Weights of a small GPT-style language model, trained from scratch on English Wikipedia: 13 layers, no biases in attention or MLP.
MLP neurons of a small language model. Each row is named by its layer, matrix (down: output weights) and neuron, and shows model dimensions 48-143. Each number is 50 + 15 x the weight over its row's rms, rounded and kept within 0 to 99.
A block is one neuron, or neurons of one layer that tend to fire together. After each block is what it responds to, as a language model described it from the Wikipedia text at the highest values.

L10.down131:55 36 52 44 80 79 72 63 24 53 56 62 52 71 41 37 34 46 54 50 29 57 60 62 39 51 76 50 64 57 70 60 59 42 49 99 54 65 47 45 99 48 47 63 75 36 40 25 31 43 59 42 45 63 46 42 20 25 42 67 56 56 35 50 40 45 77 53 46 35 40 53 46 57 61 39 51 80 26 66 50 51 47 51 31 45 43 68 70 48 53 31 30 40 49 45
L10.down354:40 44 59 76 59 34 69 73 38 48 50 48 48 59 77 71 77 52 51 57 62 25 51 54 20 55 23 48 54 70 38 43 19 53 80 49 53 67 44 25 43 27 29 55 40 38 58 54 29 45 34 27 26 82 57 70 47 59 36 48 44 41 62 49 62 59 45 49 54 52 60 44 68 50 60 67 35 68 67 31 48 39 42 52 60 51 49 37 50 55 37 60 30 37 61 53
L10.down365:30 53 45 74 48 45 86 45 58 53 23 64 62 47 32 16 61 54 55 45 48 36 44 35 48 28 51 22 66 53 34 63 39 46 55 40 73 53 46 49 58 43 55 57 88 27 38 61 36 37 42 46 47 39 60 09 41 72 71 36 57 90 66 23 60 59 26 46 44 48 55 29 60 51 43 47 66 40 63 49 82 63 65 64 40 45 45 58 49 63 56 37 49 40 47 42
L10.down411:62 00 28 66 97 80 42 48 37 66 37 57 59 59 34 47 37 63 63 58 36 65 24 43 58 51 45 70 48 26 47 47 62 28 31 41 43 54 53 21 91 51 39 80 58 35 45 62 50 52 46 67 54 85 32 72 45 63 43 23 40 60 37 59 61 70 62 65 49 65 29 54 51 51 22 50 77 27 65 46 48 45 52 59 51 52 44 50 73 42 51 28 57 42 49 42
Description: The period (sometimes a quote or closing parenthesis) ending a declarative sentence in Wikipedia prose, often before a paragraph break, as in "...wrote Chase." or "...academics."

L7.down18:35 48 40 77 34 55 50 65 48 49 50 39 38 54 34 53 64 68 30 41 64 25 61 52 59 52 74 47 48 63 37 67 48 46 50 16 65 55 64 64 81 46 50 59 59 63 65 57 43 67 36 43 68 35 40 43 46 66 56 56 65 58 64 32 81 60 49 49 31 26 49 48 53 35 54 59 48 63 41 28 00 78 23 42 34 42 81 39 42 41 51 28 43 62 26 77
L7.down167:42 60 72 42 59 64 68 79 11 57 67 58 65 46 43 47 36 25 29 54 55 47 77 42 63 60 41 34 62 63 70 50 44 36 44 54 65 55 66 51 99 41 64 59 47 79 28 54 52 46 32 56 54 28 42 58 32 22 52 44 48 77 43 53 49 51 43 54 50 62 59 66 51 55 45 42 28 67 52 40 69 49 59 75 25 42 56 10 24 46 45 50 43 47 48 64
L7.down279:52 72 55 39 41 16 47 38 43 52 65 66 48 53 71 41 31 48 46 56 71 48 39 45 41 60 29 65 35 57 30 53 42 11 56 54 73 72 39 32 46 42 53 51 33 62 64 43 52 54 51 32 75 68 42 53 40 62 52 38 84 53 66 53 68 33 36 44 61 20 74 11 50 46 48 78 45 39 48 69 62 43 53 39 30 76 31 68 20 30 50 33 60 58 69 43
L7.down287:97 24 60 59 73 47 55 66 45 40 52 55 51 48 37 36 59 54 36 42 54 55 70 41 70 34 42 58 55 53 39 21 50 57 50 52 72 41 60 58 41 47 64 18 34 47 15 57 41 68 53 34 45 59 54 60 61 46 49 49 49 60 43 36 36 67 44 49 76 41 73 50 52 29 55 65 08 58 44 54 11 37 49 26 51 40 45 56 42 46 39 59 46 39 59 51
L7.down311:31 77 66 50 81 82 56 33 49 60 54 48 41 93 56 53 79 35 61 44 66 27 44 58 57 73 39 30 38 52 56 25 44 46 53 67 44 64 53 64 42 40 33 38 76 29 50 50 48 51 55 36 21 42 97 44 50 28 48 52 29 57 38 32 41 49 61 91 44 51 60 69 48 48 43 46 42 41 34 58 59 37 66 34 43 34 29 55 34 66 35 50 58 19 42 58
L7.down362:28 58 41 63 73 68 13 58 49 55 24 47 72 47 20 31 31 72 37 30 45 43 59 50 43 72 60 14 65 43 53 61 41 84 24 71 40 51 65 55 39 50 42 60 34 41 36 45 46 65 44 37 36 60 44 30 46 55 61 31 72 58 72 54 57 47 55 51 44 60 30 20 53 66 63 44 65 83 64 60 56 30 50 63 83 63 43 43 50 49 56 14 52 22 78 50
L7.down367:62 53 62 45 72 61 46 54 68 20 66 30 08 53 77 61 29 33 38 52 26 29 27 37 47 20 60 74 56 70 55 64 41 47 32 81 57 51 46 46 23 54 39 71 69 48 61 33 50 43 37 26 77 62 43 55 54 40 33 68 61 70 26 37 48 61 51 42 37 65 12 40 46 71 51 40 56 43 41 51 34 79 66 63 72 32 47 55 16 61 46 47 37 56 66 52
L7.down453:63 56 51 39 71 69 27 30 64 55 43 24 43 53 31 34 71 47 69 27 63 53 61 57 59 29 68 57 48 77 23 30 46 61 33 60 47 34 27 45 37 32 36 54 58 42 61 45 39 45 49 35 40 74 40 40 43 51 83 55 50 49 82 67 64 84 66 35 58 43 57 44 56 44 29 50 29 43 59 56 34 21 67 73 47 24 54 53 64 69 32 46 65 61 20 74
Description: Word-piece continuations right after short word starts like In/in, I, C, A, as in in-s-urgency, I-s-rael, in-cu-mbent, C-ol-lege.

L6.down58:36 36 83 49 64 22 38 82 45 54 43 51 48 51 58 42 63 12 35 46 45 56 53 33 32 59 31 35 58 38 58 44 49 23 48 63 45 55 37 45 56 42 42 60 53 29 57 59 63 40 53 58 47 44 26 25 56 42 57 64 38 28 55 73 43 40 32 38 39 53 46 35 49 35 53 37 41 75 63 46 54 54 70 65 76 52 88 58 43 55 68 80 57 54 49 45
L6.down416:53 52 72 61 43 52 29 50 54 43 44 44 37 29 48 58 47 64 10 33 67 80 62 44 42 59 33 72 66 61 35 59 67 56 37 52 56 44 52 38 48 63 56 44 49 49 38 30 67 51 45 75 89 60 51 67 60 80 34 40 53 53 59 48 73 51 54 42 29 33 32 36 57 50 37 38 46 60 73 29 44 65 19 32 55 72 50 54 43 43 29 58 73 48 43 42
Description: Mostly he/He as the subject opening a clause in biographies, often after until, since, or an introductory phrase; also odd mid-word pieces (Co-or-dinates, Sin-ce).

L7.down22:57 64 59 42 54 67 43 61 71 38 08 38 58 44 61 80 76 48 48 34 47 40 41 42 62 79 49 45 44 75 61 43 40 30 24 19 55 70 28 70 80 55 61 45 42 40 52 44 33 66 70 51 59 44 60 33 34 35 30 38 74 48 35 32 56 34 53 43 39 12 65 49 46 34 46 72 57 56 53 41 32 73 35 69 40 30 66 75 72 62 70 34 45 48 54 40
L7.down137:72 66 47 41 84 58 27 54 49 38 48 52 90 39 72 56 42 32 35 45 62 69 38 38 43 43 40 36 50 55 31 41 62 49 65 54 43 49 48 61 43 56 25 48 60 38 31 51 36 77 10 72 59 43 35 36 36 47 40 73 52 70 49 72 78 33 83 45 49 48 66 35 73 39 54 59 57 42 56 55 73 22 49 32 55 51 72 58 32 51 28 68 58 59 76 65
L7.down144:72 35 33 67 62 76 37 46 65 43 44 52 54 51 47 67 54 28 34 46 64 67 51 15 28 47 16 36 50 94 52 49 62 48 60 63 27 54 25 42 68 63 23 61 65 40 46 30 65 65 48 59 61 33 68 76 51 27 63 58 52 59 51 25 53 32 74 33 42 73 50 50 28 69 68 45 49 33 58 55 40 39 47 57 57 49 41 42 62 48 73 65 68 56 47 28
L7.down156:35 45 67 72 37 59 54 36 70 63 44 88 43 60 45 12 65 39 24 21 50 35 55 25 54 50 60 57 56 82 59 55 75 39 69 39 42 23 53 57 43 57 61 88 38 34 59 23 72 64 27 61 39 45 36 48 48 47 45 32 72 62 56 56 44 53 44 33 49 34 58 25 34 96 59 53 51 51 34 65 83 47 37 58 37 47 39 63 54 42 60 62 73 43 53 45
L7.down342:49 69 47 60 46 76 40 50 58 55 55 51 54 48 44 46 51 49 45 38 51 19 59 43 41 35 34 65 24 53 51 68 70 78 66 67 64 44 38 71 44 64 50 35 35 64 41 26 41 68 34 31 39 51 70 33 40 45 43 56 28 48 30 39 47 52 70 68 33 73 33 90 15 78 69 35 38 38 46 29 52 66 46 65 47 28 41 56 29 53 66 59 40 35 47 59
L7.down345:29 41 81 40 81 77 48 53 47 42 59 66 35 39 36 31 39 65 49 60 63 60 63 21 26 86 44 50 50 22 45 84 50 52 49 48 60 61 40 67 69 43 43 46 52 47 37 43 54 57 36 68 25 50 45 64 50 55 46 66 62 70 57 45 52 45 53 54 47 64 59 45 72 30 53 40 61 40 41 70 57 48 55 73 39 81 52 22 20 68 44 18 51 17 50 36
L7.down358:69 25 79 32 54 30 58 68 51 63 61 54 53 43 58 60 48 26 64 43 47 47 81 42 28 60 39 55 56 57 53 38 50 29 47 26 23 57 70 53 58 37 30 73 62 49 38 59 33 49 58 53 58 46 49 39 51 45 39 54 46 47 44 57 56 26 46 64 21 57 53 82 76 48 44 49 29 60 87 40 37 79 51 62 58 84 51 42 22 43 38 13 47 45 17 28
L7.down458:62 11 40 29 48 60 41 39 70 30 44 25 68 56 35 33 50 44 46 75 46 65 44 58 32 64 63 45 50 39 62 53 67 38 65 66 60 36 68 59 82 53 67 66 42 63 36 51 31 58 60 68 71 74 54 26 54 66 47 57 32 36 57 63 79 31 66 71 47 79 32 52 50 43 37 41 69 62 41 55 45 34 41 69 42 44 40 54 77 64 51 54 38 70 66 62
Description: Commas ending an opening time phrase before the main clause, as in "In 1992," or "On December 1,", plus "Despite the show's title,"; sometimes mid-word pieces like "ct" in expected.

L6.down18:52 33 45 25 73 25 62 50 43 32 56 39 39 58 11 48 54 34 57 97 53 60 53 33 43 30 53 51 45 44 50 56 46 59 35 73 45 39 35 50 78 77 60 40 66 68 62 33 19 49 25 45 67 28 42 35 64 41 59 69 55 49 50 67 16 56 50 59 52 49 28 27 57 48 38 56 52 09 51 42 74 64 55 49 63 57 56 55 56 73 45 49 36 63 71 49
L6.down102:63 53 33 62 44 70 62 23 53 74 37 58 43 37 50 65 13 39 22 52 57 45 42 20 63 56 68 44 45 48 56 56 49 38 43 42 45 51 67 42 45 32 31 35 59 23 40 78 62 60 44 61 89 38 40 29 31 46 49 56 53 70 47 49 33 43 59 40 72 66 16 49 33 43 38 60 30 63 55 67 51 45 89 39 56 61 40 48 66 27 47 40 52 67 48 58
Description: Word-internal fragments that continue a partly spelled word, above all "re" in mere, retire, More, There, plus pieces like sur-fa-ce, ass-o-ciate.

L6.down100:23 32 43 78 35 71 43 56 05 38 33 67 48 49 53 59 38 71 25 61 20 64 32 37 83 48 47 23 52 52 58 44 19 49 40 50 55 70 42 42 31 50 34 34 32 58 23 22 64 55 53 49 84 62 38 61 48 53 59 51 53 66 58 76 55 61 57 30 44 39 54 43 45 71 68 45 46 51 28 61 39 76 82 47 76 31 55 38 74 40 82 44 40 35 44 29
L6.down130:24 74 38 36 33 57 43 53 30 67 59 46 56 39 31 53 54 58 46 47 67 43 75 19 44 53 29 58 56 70 50 72 34 43 41 66 54 57 27 68 54 66 43 36 53 38 50 30 30 80 62 41 57 51 54 45 38 51 53 64 40 79 50 45 46 44 51 22 68 31 42 50 43 63 72 52 57 53 49 34 66 49 61 48 40 55 52 38 45 35 56 27 40 50 40 67
Description: Short word-piece tokens in the middle of a split word, often a second s after "as"/"dis", e.g. As-s-ad, dis-c, as-s-embly.

L10.down38:44 54 31 25 15 71 50 53 37 58 49 51 44 11 63 62 62 76 58 57 51 33 48 91 39 41 68 30 89 48 39 45 56 51 43 77 70 66 40 44 37 56 50 51 44 65 53 62 29 46 41 51 48 66 41 38 54 86 64 22 54 40 45 48 36 32 53 52 14 80 42 51 54 46 49 36 49 57 33 35 44 59 34 25 42 73 51 56 47 78 56 24 76 61 77 47
L10.down179:63 17 41 62 55 63 45 50 29 32 31 50 52 60 44 28 57 31 51 53 67 65 37 46 49 33 63 32 45 29 66 57 47 62 66 41 52 32 57 61 88 56 18 52 85 40 74 48 62 51 61 59 64 73 44 31 70 26 41 30 58 34 66 46 63 70 70 22 42 56 57 36 55 43 51 54 29 54 51 57 58 40 47 35 44 55 52 71 56 54 68 42 64 50 68 72
L10.down253:55 26 44 48 55 31 36 69 20 80 57 33 64 62 72 09 62 44 42 52 57 52 44 66 39 58 55 51 37 21 33 74 60 32 45 59 41 50 78 42 33 51 52 67 25 39 66 57 49 28 60 32 42 67 53 48 33 49 36 57 54 18 62 54 63 41 42 66 37 61 55 58 56 42 25 38 52 51 58 74 63 30 27 32 44 71 00 55 64 60 50 65 43 43 71 70
L10.down335:47 44 46 39 30 40 51 31 47 52 36 62 47 62 42 74 55 29 45 54 49 60 56 63 30 61 60 72 37 41 58 53 34 39 41 51 54 39 45 23 60 70 38 57 54 47 85 19 49 50 48 32 33 31 62 55 43 45 79 61 61 45 03 60 37 65 41 53 74 37 68 71 22 46 35 50 37 51 67 66 57 44 31 68 53 73 51 56 50 57 74 41 39 56 45 34
Description: Final word-piece suffixes that complete a split word (launch-ed, perman-ent, specif-ic, synap-tic) and " and" joining paired nouns or verbs.

L7.down13:42 67 34 42 31 51 62 41 30 26 44 20 38 50 37 46 63 55 56 31 25 63 50 54 81 48 51 27 77 50 78 37 39 44 63 58 61 50 42 49 43 66 23 27 46 42 39 22 55 43 52 42 67 60 59 71 57 32 63 76 45 40 88 54 51 37 64 51 45 59 73 79 52 51 62 61 73 38 38 69 42 33 70 42 71 47 40 36 22 36 58 52 56 30 44 56
L7.down59:67 67 45 53 40 50 30 50 33 87 66 40 57 62 35 51 56 73 21 35 58 56 59 62 66 56 43 62 13 48 38 63 55 37 45 60 52 36 58 41 78 48 48 44 64 25 41 54 52 45 43 38 50 53 23 46 99 37 34 79 68 43 42 63 50 54 25 33 49 63 45 38 36 15 49 35 35 63 55 47 52 69 59 47 62 42 23 25 48 50 22 45 82 50 34 56
L7.down76:62 22 73 41 27 39 51 30 47 43 32 23 44 74 36 60 50 70 49 46 73 31 30 43 46 49 59 59 76 51 46 42 56 50 59 39 42 46 58 92 55 68 51 22 42 48 47 09 47 54 56 54 55 56 63 48 56 67 59 53 44 45 43 42 50 45 56 45 60 52 55 27 34 25 35 88 43 63 61 75 54 53 71 41 60 52 24 46 40 67 54 22 65 44 61 68
L7.down269:38 58 49 66 61 51 58 54 28 61 57 73 43 36 48 36 24 52 56 48 62 68 67 32 41 61 40 66 61 72 56 15 32 65 47 17 80 32 56 56 59 71 73 58 49 64 66 35 26 59 57 68 65 60 46 46 65 35 39 52 62 41 48 86 57 54 30 41 60 65 55 53 49 66 56 59 39 73 36 30 55 49 81 45 56 69 36 30 43 56 68 39 58 61 30 55
L7.down401:42 65 68 30 27 53 63 53 55 44 48 58 37 56 50 46 47 53 55 65 50 37 40 45 57 57 29 59 32 58 53 65 48 47 57 39 43 24 52 54 24 58 44 33 55 45 34 13 56 86 52 45 51 47 46 61 42 50 55 68 51 65 74 53 48 57 71 56 39 54 70 47 36 78 48 55 63 36 51 32 32 30 61 68 50 49 43 88 31 39 24 55 67 32 50 41
L7.down486:65 67 51 47 35 56 79 16 48 40 48 28 54 50 77 65 58 54 43 47 41 35 38 45 51 32 49 19 40 35 51 46 47 62 72 35 47 33 52 57 57 73 63 29 60 22 76 73 46 76 29 72 32 35 31 55 37 51 47 40 44 53 63 32 31 79 31 41 75 20 45 66 72 46 26 41 53 40 44 53 37 50 54 30 72 65 47 35 65 64 45 51 73 51 32 35
L7.down489:60 56 16 47 38 70 50 40 65 36 45 51 47 59 48 72 18 82 48 61 34 29 33 59 40 32 36 31 56 57 39 70 73 55 70 55 52 24 38 30 31 51 54 55 46 44 57 49 44 29 62 38 62 59 47 41 40 35 47 66 43 65 58 53 58 38 53 51 81 42 72 67 53 38 47 54 40 71 42 48 27 23 58 40 34 55 38 68 43 46 64 68 50 49 68 60
L7.down502:52 49 37 41 31 31 65 36 45 46 35 84 55 56 45 60 31 72 59 68 25 51 40 22 47 56 27 34 47 86 53 33 58 55 30 67 47 31 50 64 10 50 36 48 65 22 55 57 51 34 42 46 24 38 49 42 46 64 62 56 47 55 55 46 25 54 45 41 70 50 53 38 51 34 49 58 43 39 46 47 68 54 40 50 43 70 00 67 59 31 52 71 45 41 58 66
Description: Word-piece tokens inside a longer word, right after its first piece, e.g. an-ni-versary, hos-p-ital, ag-ric-ulture, ear-li-er.

L6.down246:47 42 46 48 62 42 77 66 55 27 36 60 62 73 51 43 25 45 43 30 50 54 34 53 59 92 68 52 72 74 64 53 12 32 49 63 58 38 50 86 58 55 47 68 52 53 52 45 70 36 30 59 42 31 48 34 53 36 40 85 21 41 34 56 62 56 45 48 53 38 47 55 48 15 47 56 62 75 37 64 39 81 54 30 38 52 52 28 35 63 54 55 46 43 40 48
L6.down375:32 37 66 47 37 54 32 46 51 40 59 65 54 69 35 38 56 00 43 51 25 43 61 55 53 48 66 71 58 49 48 62 54 58 46 43 46 73 51 53 39 33 43 47 53 40 51 52 12 64 49 39 41 66 75 48 48 58 44 64 35 79 46 49 18 81 60 53 12 21 57 50 80 24 57 33 45 62 71 52 61 60 25 53 82 39 36 58 63 45 35 83 34 37 48 55
Description: Short word pieces in the middle of a split word, especially "s" after A/Ha in names (A-s-sad, Ha-s-san, A-s-lan), also e-s-timate, ex-ce-eding.

L7.down25:38 50 36 28 64 47 53 49 96 25 65 54 44 29 47 64 39 68 66 73 62 40 70 52 48 42 36 45 23 59 76 50 59 42 36 59 72 38 70 41 78 57 39 72 51 35 48 60 45 09 39 47 50 58 69 70 59 47 52 45 60 43 37 42 38 65 32 44 36 62 47 34 38 55 52 39 50 43 60 55 35 22 65 30 48 87 35 51 54 59 41 69 39 56 37 30
L7.down71:58 53 46 52 26 44 44 31 42 43 49 62 14 72 49 58 54 59 32 43 63 64 60 51 57 46 34 24 61 68 21 78 27 36 36 48 26 31 60 48 58 44 54 31 58 57 26 26 43 83 67 62 83 40 41 68 51 57 66 46 31 59 45 57 62 42 52 53 63 62 27 55 66 58 20 74 62 43 57 67 22 45 42 32 55 25 46 52 49 30 31 60 55 59 48 57
L7.down90:49 78 63 58 56 41 66 62 28 39 56 78 50 45 46 51 41 39 44 75 82 71 44 42 55 67 34 36 57 08 37 54 45 54 57 31 51 62 50 55 26 63 42 62 71 41 70 31 43 46 72 62 49 52 36 43 61 46 88 36 54 51 26 43 67 72 46 50 63 49 58 58 43 50 50 55 67 59 34 59 27 23 44 45 71 13 44 61 46 63 46 59 58 57 50 35
L7.down100:29 00 58 61 60 37 64 45 84 25 51 48 32 50 40 32 49 50 49 29 74 62 25 63 75 45 53 36 73 62 43 55 46 51 44 43 45 46 64 54 83 45 27 77 39 29 48 31 54 24 53 55 22 35 56 72 46 41 55 39 57 69 55 35 49 55 58 66 67 38 70 52 61 32 57 18 61 49 45 41 66 74 06 28 56 66 43 38 64 51 28 35 30 40 55 55
L7.down163:44 29 82 27 37 45 63 34 23 26 58 31 51 46 62 38 53 59 53 42 46 55 43 65 27 43 78 32 42 56 48 43 66 65 55 55 65 68 58 14 43 46 29 42 45 57 44 39 38 33 41 73 18 43 64 44 57 43 37 51 65 63 36 53 43 52 40 55 71 66 65 62 48 31 61 28 78 41 59 68 40 42 31 77 56 59 58 61 60 59 34 42 71 46 67 46
L7.down315:32 59 65 64 20 45 35 49 41 32 65 38 81 36 33 41 37 39 39 47 59 84 37 27 40 36 42 49 93 64 43 57 55 44 63 49 35 47 57 36 56 58 54 73 55 29 29 49 44 34 46 77 46 59 50 63 58 37 58 70 57 78 59 32 49 47 63 48 46 64 36 65 43 57 66 48 40 29 40 70 39 29 74 30 52 46 08 58 34 62 48 69 58 57 62 22
L7.down331:61 64 40 60 47 79 50 11 74 58 35 44 63 59 45 63 77 44 59 42 56 62 49 46 72 48 62 39 70 45 53 34 59 40 49 37 34 63 47 40 43 47 52 52 57 38 51 70 57 47 57 33 65 51 30 41 17 45 49 60 41 54 38 44 49 21 53 84 48 45 33 28 86 61 42 64 37 56 57 17 48 22 57 56 60 25 60 44 57 33 80 34 33 78 64 44
L7.down349:66 74 52 46 50 40 85 45 35 44 65 45 62 49 21 58 54 29 49 70 65 51 48 33 53 34 49 45 75 40 25 51 46 50 35 17 48 32 48 43 68 36 62 59 57 41 58 57 39 43 84 70 42 62 15 65 59 54 53 47 56 49 72 63 31 77 39 12 50 55 64 72 44 29 69 39 28 37 42 20 59 30 33 45 32 45 37 49 70 38 63 78 57 49 34 37
Description: Mostly the word and joining two adjectives, nouns, verbs or clauses (organized and strong, cheating and fraud, removed and), plus or, while, who, he-after-while.

L10.down19:56 82 43 84 52 77 40 42 37 49 35 40 40 57 59 74 45 56 58 62 55 47 43 13 58 50 58 72 56 37 25 65 65 43 48 63 44 30 60 39 47 59 51 46 60 56 60 54 65 71 32 39 34 40 51 51 47 51 50 37 62 59 55 79 23 47 56 56 53 57 43 39 67 25 29 50 33 42 33 27 49 57 30 55 06 37 73 49 52 33 09 33 27 26 39 47
L10.down59:46 63 44 61 23 71 67 67 47 21 43 65 55 34 63 34 18 51 66 33 45 41 61 35 70 56 41 26 54 54 57 36 62 41 62 62 59 63 42 46 37 38 43 31 43 73 66 77 59 42 48 78 29 54 46 52 53 60 45 56 61 55 36 35 45 58 20 46 54 36 70 29 65 80 43 34 33 50 59 60 83 56 51 67 38 68 62 63 41 42 51 31 66 38 38 53
L10.down105:61 30 58 22 31 54 53 58 39 54 21 06 48 52 53 33 74 47 44 64 81 63 33 33 42 51 48 59 50 51 49 57 40 41 40 47 40 42 65 57 46 57 63 55 59 32 44 59 66 66 46 41 48 28 29 59 57 49 74 36 65 60 49 52 46 21 37 51 42 53 82 23 47 54 50 31 53 51 91 52 21 87 58 42 63 72 63 29 81 39 51 62 46 50 46 48
L10.down125:48 71 32 60 45 56 19 80 32 63 52 31 51 97 54 50 34 56 53 64 42 54 49 52 64 46 40 43 55 54 37 30 60 69 40 37 26 39 56 37 67 53 56 60 53 46 30 52 54 61 53 40 33 51 62 20 61 36 54 33 29 37 70 73 44 29 45 90 50 49 47 37 36 62 30 65 78 41 70 36 70 53 38 69 54 49 56 57 47 54 48 43 31 51 48 48
Description: Small subword pieces in the middle of common words that the tokenizer splits oddly, such as al-go-rithm, exper-i-ence, Profes-s-or, mar-ri-age.